python train.py --norm="rmsnorm" --init_std_down=0.0 --learning_rate=0.00142 --final_lr_fraction=0.0 --max_seq_len=2048 --train_tokens=528900000
MLP neurons of a small language model. Each row is named by its layer, matrix (up: input weights) and neuron, and shows model dimensions 32-127. Each number is 128 + 32 x the weight over its row's rms, rounded and kept within 0 to 255.
A block is one neuron, or neurons of one layer that tend to fire together. After each block is what it responds to, as a language model described it from the Wikipedia text at the highest values.

L8.up252 [ 89 150 193 130  99 168 120 142  90 144 167 140 197 196 112 130 118 147 126 121 145 124 135 167 130 171 164 208 140 209  84 170 153  60 137 100  96 159 130 105 115 124 120 101 127  84 133 158 184 109 136  98  96 163 121 148 170 180 145 133  60 176 117 118 102 113 112 150 141  90  80 181 187  88  98  80  53 120 139 159 111 101  95  60  96 155 106  94 203 160 170 116 148 119 164 127]
L8.up335 [111 195 174 151 124 168 117 156 119 139  84 117 156 119  94 130 136 108 106 201  93 150 123 135 190 149 175 112 129 107 136 177 130 105 187 125  80 170 148 135  68  92 154 130 151  99 140 188 194 126 134  93 102 124 109 103 159 165 167 228 106 166 178 111 187 155 167 132 138 121 167 131 124  84 180 121 110 132 101 127 105 109 128  93 101 171 138  88 127 159 145 137  94 140 118  95]
L8.up443 [148 162 195  94 161 174 111 140 121 123 174 171 136  97 144 122 145 130 126 153 122 119 190 150 118  96 138 165 120  96 109 156 149  80 134 108 134 107 197 159 103 108 161  74 135  63 140 144 165 108 120 113 155 147  73 118 131  79 114 185 121 146 195  57  94 159 140 165 178  83 129 104 167  98 190 125 103 145 135 132 123 135 104  39 127 143 158 121 133 190 144 105 114 132 146 138]
L8.up732 [129 129 171 170 108 223 102 151 109 115 156  99 171 120 144 139 120 156  99 130 134 155 162 123 112 147 156 229 109 134  98 165 129 171 165 126 133 107 145 108  99  97 142 108 160  57 109 136 137 122 138  92 140 145 130 147 135 101 117 150  82 130 143 161  85 127 110 110 132  89  47 148 152 110 135  81 101 121 183 178  92 137  55 113 197 155 134 113 168 124  91 148 201 188 120 112]
L8.up787 [117 136 148 111 170 112 154 122 145 118 116 108 128 148 108 151 126 105 152 140 166 167  81 124 173 114 128 195 131 167 103 154 154 151 141 107 123 117 117 114 140  80 177  84 167 143 116  93 112 117 163  92  98 100 142 153  92 130 143 227 103 150 137 160 100 116 133  40  99  88 139 150  77 121 194  98  94 168  99  81 109 131 143 120 133 179 124 109 156 135 127 151 154 119  90 192]
L8.up864 [123 114 174 118 184 147 142 118 128 135 107 130 169  95  96 114 163 105 128 101 157 110 128  95 122 102 138 152 122 167  86 171 126 140 137 110 122 108  93 106 131 108 112 105 109  97 166  63 169 142 124 131 156  81  85 103 135 164 114 166  78 119 187 139  90 129 200  99 157 127  91 166 205  99 123  94 120 118 183 175 174 138 101 101  99  98 126  76  85 124 163 115 170 162 188 119]
L8.up967 [133 150 143 108 129 163 127 123 118 165 142 176 155 163 109 145  77 165  89 108  62 158 105 134 135 155 130 147 114 154 162 220 162 120 175 132 122  74 152 118 133 126 171 126 114 126 103 120 165 117 194  87  93 102 103 134 143 118 114 148 109 151  85  71 102  92 131 114  76  91 134 128 175 129 114  81  73 112  76 118 155 138  93 141 111 125 116 116 187 125  76 150 130 139  57 100]
L8.up1197 [135 109 154  92 159  74 166 129 143 123 130 140 169 139 104 121 125 153 125 100 125 149 110 136 120 120 115  62  82  95 128 121 153 115 123 138 131  80  95 119 125 179 153 124 110  81 136  96 171 116  96  47 163 102 168  90  98 223 128 127 132 159 148 113  90 117 155 123  90  84 113 128 173 112 138 107 191 187 106 135 115 115 154 139 131 126 103 114 170 121 141 156 104  97 158 137]
Responds to: Separator after numbers. Separators and hyphens right after a number, as in table pipes (Apps 5 |), score dashes (W 12–0) and "two-year"; weaker on mid-word name fragments.

L4.up11 [134 162 113 130 106 141 123 126 123 195 132 160  83  72 111 155 119 151  97  30  94  78 161 119 172 120 112 222 107  89 112 147 135 137 182 131 115 124  87 113 141 153  69 110 121 110 144  72 130 126  98 132 140 116 140 165 107 135 114 143 157 129 156 149 137 151 109 158  77 133 169 151 137 188 162 139 121 174  80 170 124 164 150 180 132 156 136 105  69 189  36 111  85 142 126 143]
L4.up25 [188 165 137 180 127 140 125 130 164 148  73 151 111 126 132 135  85  98 110 148 142 196 148 112 134 122 136 183  84 110 123 173 124 143 178  57 200 102 151 141 122 185 138  98 145 108 155 113 122 126 125  94 131 120 138 102  83 174  44 110  94 120  98 155  89 115  96 131 111  91 142 124 105 140 122 144 106 111 110 120 151 121 133 144 133 174 176 101 168 161  81  95 142 105  95 151]
L4.up26 [ 96 174 112  93 172 135  57 125 122 134 145 178 151 120  74 157  77 122 108 132 109 154  98  75 106 112 122 123 158 117 106 130 187 103 142 120 175 126 158  80 115 114 185  93  80 122 187 170 147 103 169  80 159 132 135  87 117 126 124 192 141 139 162 160 158 179 161 141  94 158 153 166 137 111 181 130  45 117 185  99 145 112  84 154 114 147 118  93 152 121 113 115 131 125 136 164]
L4.up106 [125  96 143 197 140 122 182 155 151 140 165 152 108 118 131 220 105 157 183 119  97 181 112 164 123  93 158 164 123  97  95 106 114 106 173 118  70 131 122 138 125 115 143 116 141 116 103  98 127 153 128 145 151 136 148 114  54 146 108 144 200 141 141 123 136 154  67 117 136 192 155 111  76 132 110  87 175 115  75 165 134 124 109 133 129 150 177 136 113 129 110 148 147 146 172 229]
L4.up479 [107 111 202 146 116  73 116 181 177 132  78 148  74 120 136 137 107 145 142 133 150 127  92  91 141 105 101 110  35  74  93 163 141  97 120 121 149 121 143 121 115 113 148 179 103 125 162 118 127 106  81  52 119 116 122 180 126 113 107 201 164 108 108 143 173 157 119 127 106  37 113 105  79 136 166 125 149 220 119 121 150 126 108  89 133 169 144 115 103 119 108  94  84 109 167 153]
L4.up731 [139 174 121  81 109 116  79 193  85 158 204 117 142  74  99 140 124 179 153 104 110 100 193 101 123 119 149 182 163 125 111 164  28 108 139 154 124 171 155 135 102  97 128 143 143 133 162 208 163 148 192  68 115  78 155 125 140 159 126 141 140 120 118 114 146 171 119 107 140 140 175 190 132 141 124 157 153 168 119 126  98 146 133 151  97 192 131 112 133 130 120  70 136 157 132 124]
L4.up845 [108 210 125 189 154  99 137 148 135 146 163 173 106  78 115 161 121 128 146 112 180 138 168 117 158 103 134 198  95 105 108 110 150 110 137  72 141  94 122 106 132 131  99 164  89  72 165 145 111 121 144  66 130 135 181 134  80 116 118 134 142 156  70 168 143 166  73 134 118  90 107 137 119 119 155 198 135 137 117 182 121 112 118 127 122 183  65 115 172 141  60 120 123 137 118 163]
L4.up846 [119  85 113 186 161 126 110 115 144 154 137 136 109 177 107 128  94 153 128  93 104 187 131 105  81 107 114 167 146  87  78 176 105 131 143 102 153 127 176 116 138 128 190 166 170 158  92 144 140 173 107  64 117 117  55 133  85 163 106 152 162 130 167  75 135 150 115  67 149 110 157 118 185 160 179  98 114 170  67 160 178 153 153 116 128  90 115 137 109 151  98 130 111 127 144 133]
Responds to: Infinitive/directional "to". The word "to" after a verb, object or noun, mostly introducing an infinitive clause, as in went on to curate, allows him to get, and also as a direction, as in moved to Lavrio.

L5.up400 [ 95 138 122  97 168 158 155  68  71 167 158 131 162 192 115 124 180  73 125 146  91 130 147 178 161 129 172  99 159 118 130 210 112 104 141  81 131  89  96 162 147 157 162 154 145 127 182 134 158 110  73 111 145 163 128 107 193 181 136 170  53 158 141 113 122 121 119 123 126 128 125 144 153  87 173 126  95 158 102 113 123  99 112 125 141 163 168 108 161 189 180 174 113 161 140 137]
Responds to: Inside numeric data. Separators and digit pieces right after a number in stats tables, scores, times and dates, such as 25 |, 3:45, 2.2, 3–0.

L4.up77 [177  90 135 104 136 148  74 150 132 132 128 158 150 125  37 153 110 146 162  99 130 175 136 150  90  53 142 178 124 161 113 127 157 142 146 108 141 122 107  85 119  92 117 125 142 101 121  97 154 124 152 108 150 108  76 111 125  78 137 154  84 127 212 156 112 122 110 134 123  69 165  82 171 128 175 104 128 117  89  88 112 106 135 102 118 163 131 159 121 139 127 149 136 197 124 132]
L4.up120 [141 116 143 134 178 138  82 144 106 111 154 151 163 122  47 166 144 130 132  52 156 179 123 146  95  73 159 156 106 144 130 125 181 138 152 107 103 112  77  87 137  75  99 126 137  98 159  92 188  99 153  97 172 111 110  90 150 114 132 143 128 137 215 140 111 139 108  90  99  71 168 126 157 149 168 130 124 109  82 106 107  86 132 118 135 120 132 153 116 151 149 188 130 243 137 196]
L4.up523 [105  67 140 124  97 169 194 100 201 126 188 157 132 182  91  73  91 120 112 169  91 122 149 120 166 102 138  80 161 101 156 155 145 117 174 164 105 134 145 148 105 209 139 143  84 106 184 154 129 163 157 144 175  91 112  96 118 119 165  97 198 140  94  90 155 153 113 120 136 103 176  66 154 104 106  90 149 135 139 121 145 106 129  75 180 143  96 147 104  96 121 137  51 116 149 126]
L4.up715 [176 178 149  86 204  85 170 151 111 100 199 131 164 179 136 177  80 148  94 123  91 153 132 191 130 104  82 150 172 146 136 112 145 158 115  96 121 150 110 148  85 185 126 110 106 127 141 230  95  99 192 103 144 118 123  92 131 134 157 143  86 150 127 115 119 154 176 124 150 144 154 151 106 132 142  86  94 138 149 123 105 139 133  90  93 137 126  66 197 147 153  88  88  58 158 140]
L4.up744 [157 106 132 132 196 116 158 129 164 127 128 111 172 129  75 184 148 124  86 128  96 112 173 198 127  80 115 132 133 114 122 113 183 114 166 119  82 155  99 166 147  82 113  57  88 101 126 145 123 126 125 170 139  97 132  70 165 186 182 177 136 168 118 132 141 127  92 113 140 171 148 163 105 131 140  98 144 148 125 138 142 133 121 119  71 121 115 126 123 203 148 109  95 181 163 124]
L4.up821 [148 105 129 118 184 116 124 162 172 137 122 202 118 156 106 175 147 160 131 114  91 107 154  73 170  82  97 142 100 132 145  92  91  95 176 199 126 159  95 177  81 120 160 171 148 112 148 130 163  93 109 161 153 117 107 102 134 136 144 146 118 151 125 133 112 124 126  98 140 133 173 127 122 123 123 178  72  97  67 141 129 136 120 155 172 135 127 140 121 135 102 165 116 113 156 136]
L4.up1068 [181 118 144  99 135 145  81 159 140 128 138 142 134 127  31 155 134 148 159 107 124 161 131 142 112  54 132 150 137 142  97 129 148 154 136 114 155 130  78  76 112 110  97 139 128  89 163  86 172 129 153 139 153 104  91 139 173  78 125 164  74 142 212 159 107 114 108 123  87  78 180  71 167 116 200 110 116 114  87  91  94  78 117 114 133 143 126 152  88 130 139 177 127 181 107 115]
L4.up1229 [121 155 143  66  96 173 149 118 117 157 185 183 135 143 137 122 123 187  97 135 147  69 185 108 183  76 148 103 123 145 118 160 133 141 124 159 130 154 121 168 130 139 206 125 123 168 114 196 137 115 110 125  97  63  90 129 123  97 144 192 151 141 124 150 101 121 166 121 143 106 139 155 134 145 156 176  99 128 164 141 130 134  94  78 151 107 120  87 142 135  43 150 108 126 132 113]
Responds to: Line and table-row breaks. Newlines ending a table row, list item or paragraph before the next row, bullet or heading, plus dashes in |---| separator lines.

L4.up82 [ 84 145 182 178 104 208 156 104 134 128 159 143 136 110  95 154 114 150 166 116 143  97 121 135 109 122 161 163 120 146 159 188 177  77 185 145 156 160 190  96  92 125 129 111  81 122 193 145 172 151 108  77 163 130 132 142 160 158 190 156 154 136 205 131 107 178 163 177 114  42 136  84 112 106 173  89 136 169 151 159 157 136 111 152 123 125 194 139 172 153 170 145 111 164 118 127]
L4.up112 [174 177 135 107 115 101 102 178 159 167 108 184 157 143 161 176 175 127  81  57 140 115 124 107 117  79 130 115 112 156 174 186 121  70 156 108 151 110 139 121  99  97 193  98 151 132 159 108  87 163 123  90 136  49 151 115  60 151 137 138 111 152 126 145 137 129 144 159 103 121 136 109 134 139 176 174 157  93 118 109 109 141  86 103 143 156 161  91 166  80 105 118 105  97 113 196]
L4.up206 [105 118 119 145 163  76 184 124 121 100 127 149  99 103  95 167 162 132  25  66  70 103  91 124 134 103 234 109 183  76 113 179 145  91 145 141 165 131 161  99 102 103 145 118  77 126 141 185 157 164  98 108  80 115 124  76 113 175 168 135 124 118 202 175 144 164 127 124 113 106 188 126 165 172 107 150 124 154 148 161 109 117 112 101 147 149 146 107 111 104 172 119 133 154  91 137]
L4.up356 [ 57 119 159 141 138  72 178 126  93 125  90  91 154 159 111 153 176  89 105 112 154 180 119 117 117 139 127  91 143 104 109 137 150  93 170 145  99 161 181 146 139 116 170 140 125  78 167  87 149 100 131  88 179 125 135 136 113 123 179 151 122 161 137 193 148 182 124 191 118 133 170 111 157 151 167 112 143 162 131 138 107  92  97 141 139 140  94 127 131 174 180 118  69 136 126 136]
L4.up507 [ 53 115 169 190 104 108 179 160 116 117 129 154 130 158 115 138 105 129 126 103 128 151 122 120 126 124 114 150 105 128  95 103 193  77 146 145 147  97 148  93  95  93 144 183 101 138 209  63 139 129 111 111 143 108  78 160  80 178 140 140 106 117  76 116 120 159 108 135 119 152 148  72 123  81 144 111 120 168  94 159 172  81 118 128 137 139 134  76 178 178 158 172  82 168  91 127]
L4.up985 [106 126 196 164 173  99 147 190 109 141 194 130 116 177  96  88 135 126 174 157 138 143 128 162  98 130 160 178 123 133 130 197 185 124 179 116 132 166  97 138 107 132 156 147 107 129 184  89 134 110 187 114 135 116  81 162  79  94 192 157  82 109 112 152  79 114 105 113 163 144 136 189 181 108  74  88  96 186  91 118 163 198 122 132 122 149 144 119 228 188 125 123 115 157 115  72]
L4.up1028 [175 126 125 125 145 125 185 166 126 152 130 104 132 154 151 183  87 137 149  86 192 162 131 153 171 135 102 181  91 116 102 177 149 112 134  78 125  82 142 122  86 108 155 167 102 159 182  86 134  91  83 111 143 133 122 144 115 100 136 182  99 129 181 132  67 109 139 108 128  87 162 152 132 141 187 133  82 163 149 158  87 119 112 127 108 135 112  73 133 198  85 117  90 116 146 145]
L4.up1190 [116 160 181 138 115 148 210  81 126 112 143 190 108 173 114 105  50 133  98  77 177  94 165 157 144 124 170 141 217 139  78 108 144  75 112 151 122 141 150 129 101 136 138 127 129  96 182 133 130 120 147 112 118 130  40 105 124 171 107 116 149 120 120 155 138 151 116 151 104 102 180 127 114 109 118  74 179 123 118 132 137 109  93 136 159 159 114  78 155 179 101 107  73  68  98 151]
Responds to: Range and partitive connectors. Connecting words that link a quantity or start point to what follows: to in year ranges (from 1951 to 1969), partitive of (one of, many of), plus and/or and those.

L8.up132 [112 111 170 151 122 150 139 168  97 160 161 139  93 102  66 107  96 179 142 127 153 154  81  86  68 111 106 110 113  93 174 187 140 121 200 116 142 146 124  67  90 100 127 149 126  82  69 135 157 124 169 118 122  59  78 129  98 142 115 139 159 120 134 159 162 157 118 123 131 115 168  97  76 102 121 133 141 172  91 117 140  94  95  90  69  57 113 156 175 175 139 155 106 205 145 136]
L8.up403 [129  85 119 112  99 162 117 160 122 140  94 184 109 119 122 132 101 103 126 189 137 141 155 106 109 134 152 142 164 156 123 155 119 149 149 141 124 144  57 123 111 197 107  90 137 120 145  86 142  94 116 141 161  98 156 148 103 132 145 113  99 143 106 139  97 167  75 118 158 105 167 122 139 107 187 114 126 152 155 103 121  65  91 152 139 116 166 111  86 161 138 100  75 124 136  89]
L8.up533 [ 89 137  97 104 149 140 154 107 101 154 146 171 129 116 114 118 133 119 127 121 120 127 147 108 115 151 140 138 104  97  36  99 167 150 148 183 136 102 134 132 151 110 147 139 123  87 122 118 176 140 131  99  87 138 177  89 135 144  95 136 135 126  89 163 125 136 108 111 191  86 163  79 145 135 172 120 103 143 100 141 179 132 118 158 107 123  80 140 151 157  59 138 134 113  94 135]
L8.up795 [147 101 157  95 162 110 184 143  89 144 146 172 115 122 144 113  72 120 128  92  99 111 144 183 107 135 110 117 103 119  90 151 178 116 123 117 108 145 102 146 108 175 156 144 138 132 144  89  93 115 107 113 134 100 119 147 143  85 114 139 169 133 138 166 160 140  86 205 162  68 151 134 130 151 130  90 108 147 103 161 103  63 149 147 165  84  74  84 121 179 136 108  70 101 102 107]
L8.up945 [107 125 129 206 156 131 147 161 118 100 127 189 147  95 121 157 107 128  85  88 141 132 171  76 115 106 107 111  92  73 132 137 143 152 167  89 126 123 120 131 126 141 148 163 117 105 122 131 189  72 109 133 132  95 161 141 138 129  97 131 145 139 162 133 114 126  63 115 126  20 135 100 149 128 128 108 136 157 102 154 132  81  96 111  77 126  86 120 122 183 174 117 122 143 134 115]
L8.up994 [ 88 100 126 125 140 149  52 105  99 139  63 138  68 155 137  74 108 101 164 132 171 164 141  93 100 107  79 147 103 145 149 156 137 115 132 175 144 162 138 242 103 111 181 144  88  67 114 158 148  86 142 108 186 151 117 154 163  92 169 161 101 143 155 162  66 178 111 112 117  67 167  90 150  91 114 124 143 142 182  82  97  87 142  94  92 133 171 128 133 129 135 127  97 100  70  96]
L8.up1159 [139 172  97 177 136 178  76 148 117 132 118 158 154  90 101 172 107 153  74  89 121 137 144  83 157  78 124 140  89 149 109 133  99 127 177 150 158  95 126 160 157  94 169  75 131  98 146  97 179 112 146 131 188 176  97 135 151 133 156 169  81 193 185  99  79 102  55 115 109 106 123  72 153 113 162 155 102 122 132 110 103 164 148  92 106 133  68 123 129 123 136 131 182 143 135 142]
L8.up1203 [140  61  99 151 139 148 151 140 102 120 175 168 103 120 154 179 117 156 103 171  97 151 152 122 179  82 177 154 122 100 128 160  92  60 181  91 106 131 144 182  86 125 149 108 113 132 181  47 156 150 113  94 178 166  99 149  73 172 165 114  79 131 131 138 132 128  90 127 121 117 222 151 151 140 168 182 109 100  82 142 139  96 139 177 165 139 137 105 136 114 152  83 132 146 140 154]
Responds to: Initial U, verb-chain links. Mostly the capital U opening U.S. or Spanish club abbreviations (UD Lanzarote, UP Langreo); also words splitting verb chains, like to, or, not.

L8.up143 [159 107 149 150 146 156 104 103 161 118 164 152 116 159 151 139 115 104 112  85 167 165 183 107 137  70 124 166 131 106  75 116 148 101 129 154 150 125 169 142 115 193 128 153 119 142 129  88 159 123 174 134  76 117 127 143  83 119 128 127 113 136 167 152  75 116 124 195 131 112 128 109  75 157 164  91 101 161 123 111  99 158 155 124 131  92 165  97 190 161  96  98  86 107 143  97]
L8.up157 [121  49 201 144 169 138 131  49 145 132 110 106 153 170 133 183 149 125  92 118 129 124 122 155 157 150 130 133  86  73 105 152 116  75 140 179 134 159 162 108  91 129 118 138  94 180 127 145 133 172  92 130 113  86 134 127 143 128 157 178  72 135 115 131 162 115 108 129 225 117 127 112 170 188 145  90 164 214 113 120  91  98 100 151 110 149 210 167 135  79 107 100 116 138 115 159]
L8.up227 [127 150 161 100  99  58 148  64 135 137 143 133 139  58 109 183 133 112  62 140 153 117  95 141 134 116 155 106 150 100 192 155 117 136 202 116 141 137 128 163 103 158 225  90 139 138 140 122 135 158 109 154  74 127  89 134  69 179 134 162 129 117 133 157 108 143 158 210 151  94 160 146 109 131 103 119  93 190 111  76 103 114 110 104  55 151 144 101 152 149 140  99  96 114 140 152]
L8.up304 [132 131 107 172 139 110 196 107 211 105 115 106 118 185 136 163  93 116 130 109 121 122 143 113  91 167 106 125 169  67 117 134 112  44 160  94 112 160 124  37 149 126 144  90 101 102 135 111 123  87 112 155  86 118 112 192 131  99 112 174 146 117 157 162 159 155  71 166 142 137 176  31  97 161 170 165 101 173  83 150 101 114  96  77  95 200 135 143 136 122 111 113  90 111  97 158]
L8.up568 [133 114 149 121 123 125 111  32 162 106 125 173  90 159  88 192 106 178 106 135  88 134 181 124 108  47  96 171 105 124  83 110 117 114 146 184 119 150  96 139 113 126 128 115 137 115 147 119 111 155  99 179 122 123 108 153 116 132 130 157 171 131 156 121  95 134 127 159 150 111 116  10 136 170 130 169 102 208 104 124 139  86 132 109 125 140 132 155 127 107 145 101 103  81 114 158]
L8.up780 [193 140 104  96  83 186  78 149 195 171  75 184 205  68 173 188 139 112 102 134 164  95 216 146 158 100 166 101 168 130 174 154 137 105 206 146 147 148 156 112 112 105 111 162 169 169 159 142 188 129 116 130 213 132 128 158 113 125 199 149 147 139 177  90 105 132  89 142  82 134 158  77  87 168 192 167 117 163 150 151 105 148  67 140 144 140 121 106 122 135 137 147 100 150 158  81]
L8.up930 [178  83 186 125 128  76 140 153 135 176 113 119 141 114  93 123 141 108 137 181  97  86 154 102 152 111  79 162 168 137  97 126 101 106 134 207 134 117 165 179 103 161 146 144 116 104 127 129 133 147 135 101 111 156 181 141 139 123 143 147 116 150 129 113 146 169 120 125 156 129 120 102 133 130 118 112 107 159 150  52 135  61  90 135  68 160 148 154 105 189 137  85 148 108 100 118]
L8.up1156 [132 149 140 163 155 167 115 110 166 105 167 161 111 128 106 151 145 153 101 145 117 191 203  63 109 121 107 134 125 105 125 172  93 132 205 133  95 173 119 124 147 179 151 133  75  94  98 155 171 144 109 143 129 136 145 130 139 120 160 128 143 110 117 148 110 129 141 195 166  74 120 106  75 160 164 109 100 120 116  88 104  94 106 145 113 119 128 110 151 179  87  54 131  95 161 127]
Responds to: Compound-word joiners. Connectors inside multiword compounds and fixed pairs: mainly hyphens (career-high, interest-free, keyboard-driven), also "and"/"of" (mixing and mastering, title of).

L5.up612 [ 93  99 104 158 169 155 184 101 163 138 143 196  86  91 138  84 113 133 167 105 157 142 128 119 103 140  97 105 108  67 129 179 166  74 188 157 174 119 185 157 136 175 161 109  91 139 123 138 170 109 126 160 146 141 109 124 180 134 116 133 138 121 118 119 149 133 148 185 145 120 107  89 119  86 143  69 138 166  92 106 177 147 128 127  63 117 114 141 162 145 103 141 115 155 133 107]
Responds to: Post-verb complement function words. Function words right after a verb or participle, like chosen to, written by, said he, plus column separators after W or Apps in sports tables.

L5.up27 [158 163 165  78 161 127  95  92 147 142 125 117 178 173 141 156 168  95  71  81 107 167 150 155 157 136 136 172 101 150  93 131 160 126 126 179 112 144 114  92 153 146 126 118 102 126 118 169 120 153 117 138 111  96 110 118 138 133 111 118 147 123 120 152 113 117 111 135 143 157 150  50  99 186 156 129 103 157 122 109 130 147 120 105 137  94 132 159 119  97  87  64  93  90 150 135]
Responds to: Joiners in compounds and lists. The first dash of markdown table separator rows; also and, commas and hyphens linking paired words, as in acid-base, reliability, safety, and, Early life.

L4.up35 [ 92  99 131  54 132 186 123 130  83 164 124 143  56 139  75 179 102 148 130 112  75 139 102 132 140  98 136  99 157  97 213 187 144  93  85 160 147 184 129 104 121 104 176  62  84  96 146 131 121  70 128 118 107 100 127  61 125 102 101 167 159 159 137  96 171 181 121  52 130 123 110 121 120  96 142 116 111 134 176 127 115  98  82 150 111 184 161 105 101 141  87  90 124 119  73 115]
L4.up151 [ 92 160 139 133 147  85 102 160 143 144 166 183 118 136 115 137  65 238 125  96 117 127 161  69  70  95  86 185  84 121 167 128 134 110 111 119 127 109  86 132  97  68 151 102 155 144 137 172 146 105 100 138 105  65  79 100 121 116 125 165 128 148 106 143 148 172 185 135  91  97 118 192 130 177 105 111  54 121 139 153 171 160 113 161 122 129 146  96 134 161 127  68 111 131 107  87]
L4.up475 [123 129 121 148  79 156 124 138 125 141 193 159  68 168 133 147 126 178 109 124 135 169 186 119 144 113 153 132 112 118 184 155 107  65 158 116 155 171 153 156 100 161 153 163 103 128 169 164  93  84 168  95  79 153 158 108 106 108 153 169 159 143 140  44 152 160  91  99 115 130 170 140  74  87 156 103  94 155  92  97 169 125 127 163 132 149 217 153 193 165  59 127 114 185  40 118]
L4.up517 [ 44 164 178 154  73  77 168 181  97 135 127 126 172 173 160 127 114 139  91 125  99 161 140  85 141  95 109  74  85 132 117 164 114  78 104 149 105 172 162 200 130 130 178 102 105 156 145 160 112 142 128 159 149 119 109 106 199 133 203 162 108 147 170 122  69 134 133 137 159  97 106 149 163 162 112 164  92 113 117 164 146 144 140 140 147 129 105 152 127 167 129 134 125 214  97 163]
L4.up579 [ 97 130 134  77 133 147  98  81 125 140 201 121 134 159  87 108 143 103 169 144 113 149 141  79  97 118 150 151 102 209  98 166 125 109 133 101 145  82 101 154  99  79 125  43 123 124 191 202 175 145 130 112 111 159 148 169 107 215 161 186 110 168 103 115 141 171 141  92 172 139 121 204 157 125 152  95  64 140 138 170  93 159 113 190 123 167  97 134 220 152 154  92 124 176  71 150]
L4.up713 [110 125 177 151  29 105  62 123 143 131 193 116 121 103 120 126 177 158 122 145 185  99  74 155 143 126 107 101 125 161 186 138 148 121 126 138 146  59 140 134 107 135 142 154  93 121 168 135 165 115 112  90 162 100 166  94  95 111 141 126 139 141 127 129 148 119 148 126  59 144 137 150 169 112 186  61 102 150 112 130 126 114  82 139 118 125 169 156 197 170  94 132  98 120  38 128]
L4.up974 [ 84 125 211 181 100 131  86 143 109 133 111 150  93 174 156 134 126 103  70 119 133 119 108 102 122 108 136  85 127 147 139 154 147 116 139 160 101 137  78 156 137 106 173 175 141 130 197  87 147  83  95 176 126 157 106  43  94 134 141 155  96 127 144 196 122 186 127 146  82 117 115 165 174 121 111 103 117 149  96 101  56  91 118 154 145 147 177 123 168 114 117 149 137 121  60 135]
L4.up1003 [ 98 141 171 172 134 154 174 108  77 140 145 117 122 163 124 132 104 115  40 159  89 150  60 101 111  95 174 124 149 168 158 154 160  89 128  75 143 195 108 114 102  84 169 103 116 152 176 165 124 118 144  73 129 139  81 129 185 143 162 196 126 162 134 119  70 148 138 109 105 136 146 145 127 100 160 129  93 137  98 133  86 160  79 153 171 108 153 112 186 135 162 174 108 121  53 108]
Responds to: Mid-word fragment after capital. Word-piece fragments right after a lone capital-letter token, often F or W, as in F-ig-ulus, F-ree-dom, W-ort-h, F-ift-h; also dots or slashes after single letters or digits, as in U.S., F.A., 13/14.

L5.up1134 [ 67 137 129 176  90 188 188 140 166 106 114 160 125 124 116 104  80  89 119 193  83 163  80 183  60 123 109 191 158 146 100 140 161  77 161  81 125 167 133 144 103  95 102 162 154 142 137  96 160 150 111  82 168 113 104  89  98 189 174 159 117 168 158 114  82 128 119 104 134 105 161 128 144 113 170 109 108 143  82 170 140 179 103 156 191 131 118 126 212 119 121 120 116  91 107 155]
Responds to: Mid-word pieces and hyphens. Inner fragments of words split across tokens, such as ti in substitute or ultimately and ce in transcendentalism, plus compound hyphens (single-player, second-tier) and of after one.

L8.up158 [ 98 189 172 146  71 108 118 146 125 129 154 161 162 181 106 162  83 103 102 169 138 168 128 119 155 121 117 130 100 138 138 143 204  93 152 103  71 137 104 151  97 128 134 156 162 189 140 178 105 172 139 109 117 118 119 126  48 144 124 165 154 150 191  96  81 156 159 117 161  78 149 100 126 117 132 117  59 126  85 152 115 104 187 174 143 120 137 115 141 105 133 122 117  91 127 152]
L8.up303 [112 155 198 182 124 129 131 149 104 118 136 119 156  61 120 159 115 163 119 111 142 139 145 102 120  98 116 121 110 124 115 148 169 110 214 128 100  95 133 134 144 104 134 168 148 155 134 102 134 102 139  91 146  60 178 106 101 116 187 191 133 150 133  98 129 131  55 135 119  96  91 116 102 196  77 136 140 182  76 128  95  85 122 170  91 201 137 146 142 125 139 150 132 131 114 193]
L8.up481 [147 154 130 121 131 150 142 229 139 129 144 107 176 138  99 143 163 133  88 143 119 108 155 156 157 146 152 165 153  96 113 161 160 141 128 117  55 178 158 136 142 113  97 138  98  36 111 145  93  94 138 101 155  70  85  95 155 149 106 158 147 118 150 162 119 174 164  85  77  30 153 112  98  63 116 132 140 135 136 168 106  97  95 130 125 160  96 142 141  74 149 117 178  85 120 140]
L8.up606 [114 164 145 137 208 120 150 128 146 164 154 116 173 165 131 128 129 137 120 106 133  99 120 117 139 116  82 136  33 109 151 160 129  88 186  83 186 178 174 145  66 132  95 114  95 128 127 117 122  83  75 112 116 136 138 110  71  97 138 131 131 148 137 107 102 137 177  84 116 119 140 123 178  82 143 157  96 153 155  95 107 145 109 147 111  98 135  80 155 158 165 162 113  93 116 126]
L8.up1109 [104 168 156 155 213 125 106 119 111 135 122 170 121 100 139 150 119 139 161  84 157 149 139 194 143 163  57  92  52  90 161 159 168 125 130 151 182 126 130 144 162 162 129 163 105  98 147 138 137  55 139  66 157 154 160 119  75 128 133 159 165 149 163 162  89 124 146 117 103  23 109 141 101 110 145  93 103 142 135 191 163 131 150 104 124 162 104 129 156 139 104 141  87  52  96  78]
L8.up1116 [110 121 146  68 132 115 137 165 103  92 212 162 170  85 110 142  64 130 153 168  88 202 159 140 128 123  90 150  96 103 121 106 102 133 153 121  81 102 120 165 137  67 110  83 122 159 141 116 109 160 103  72 125  83  95 115 117 130 107 134 147 150 171 158 127 153 149 106 110  44 125 164 139 101 165 139 115 101 114 208 140  71 111 165 151 178  97 139 132  88 124  99 115 153 127 186]
L8.up1202 [118 130 149 103 122 107 111 154 171 150 171 198 106 146 121 201  77 158 109 110 177 118 164 118 129 161 144 151 110  74 160 127 157 170 170  57 159 127 110 169 107 106 121 124  93 164 141 124 105  90  97 127 144 120 117 128 136 175 122 190 176 142 156 122  69 163 109 107  99  95 136  79 153  85  93  65  78 146  91 113  31 100 146 136 159 166 117 134 152  68 155 160  89 160 168 139]
L8.up1227 [112 117 182 141 158 115 155  85 202 184 126 128 131 137 124 101 130 127  90 109 154 131 198 167 151 122 129 123  71 100 120 168 140  76 158 144 131 105 202 198 135 166  96 150  78 130  81 115 162 191 160 150  90 139  89 127 112 139  78 121 126 170 138 123 110 102  61  87 200 108 139 134 103 157 116 113 167 131 139 105 103  89 105 180  81 153 102 164 115 123 129  85 130 123 141 181]
Responds to: Prefix hyphens, partitive "of". Hyphen right after a prefix such as re-, pre-, co- (re-release, pre-preg), "of" after one/most/some, and mid-word fragments (sc-attered, St-udies).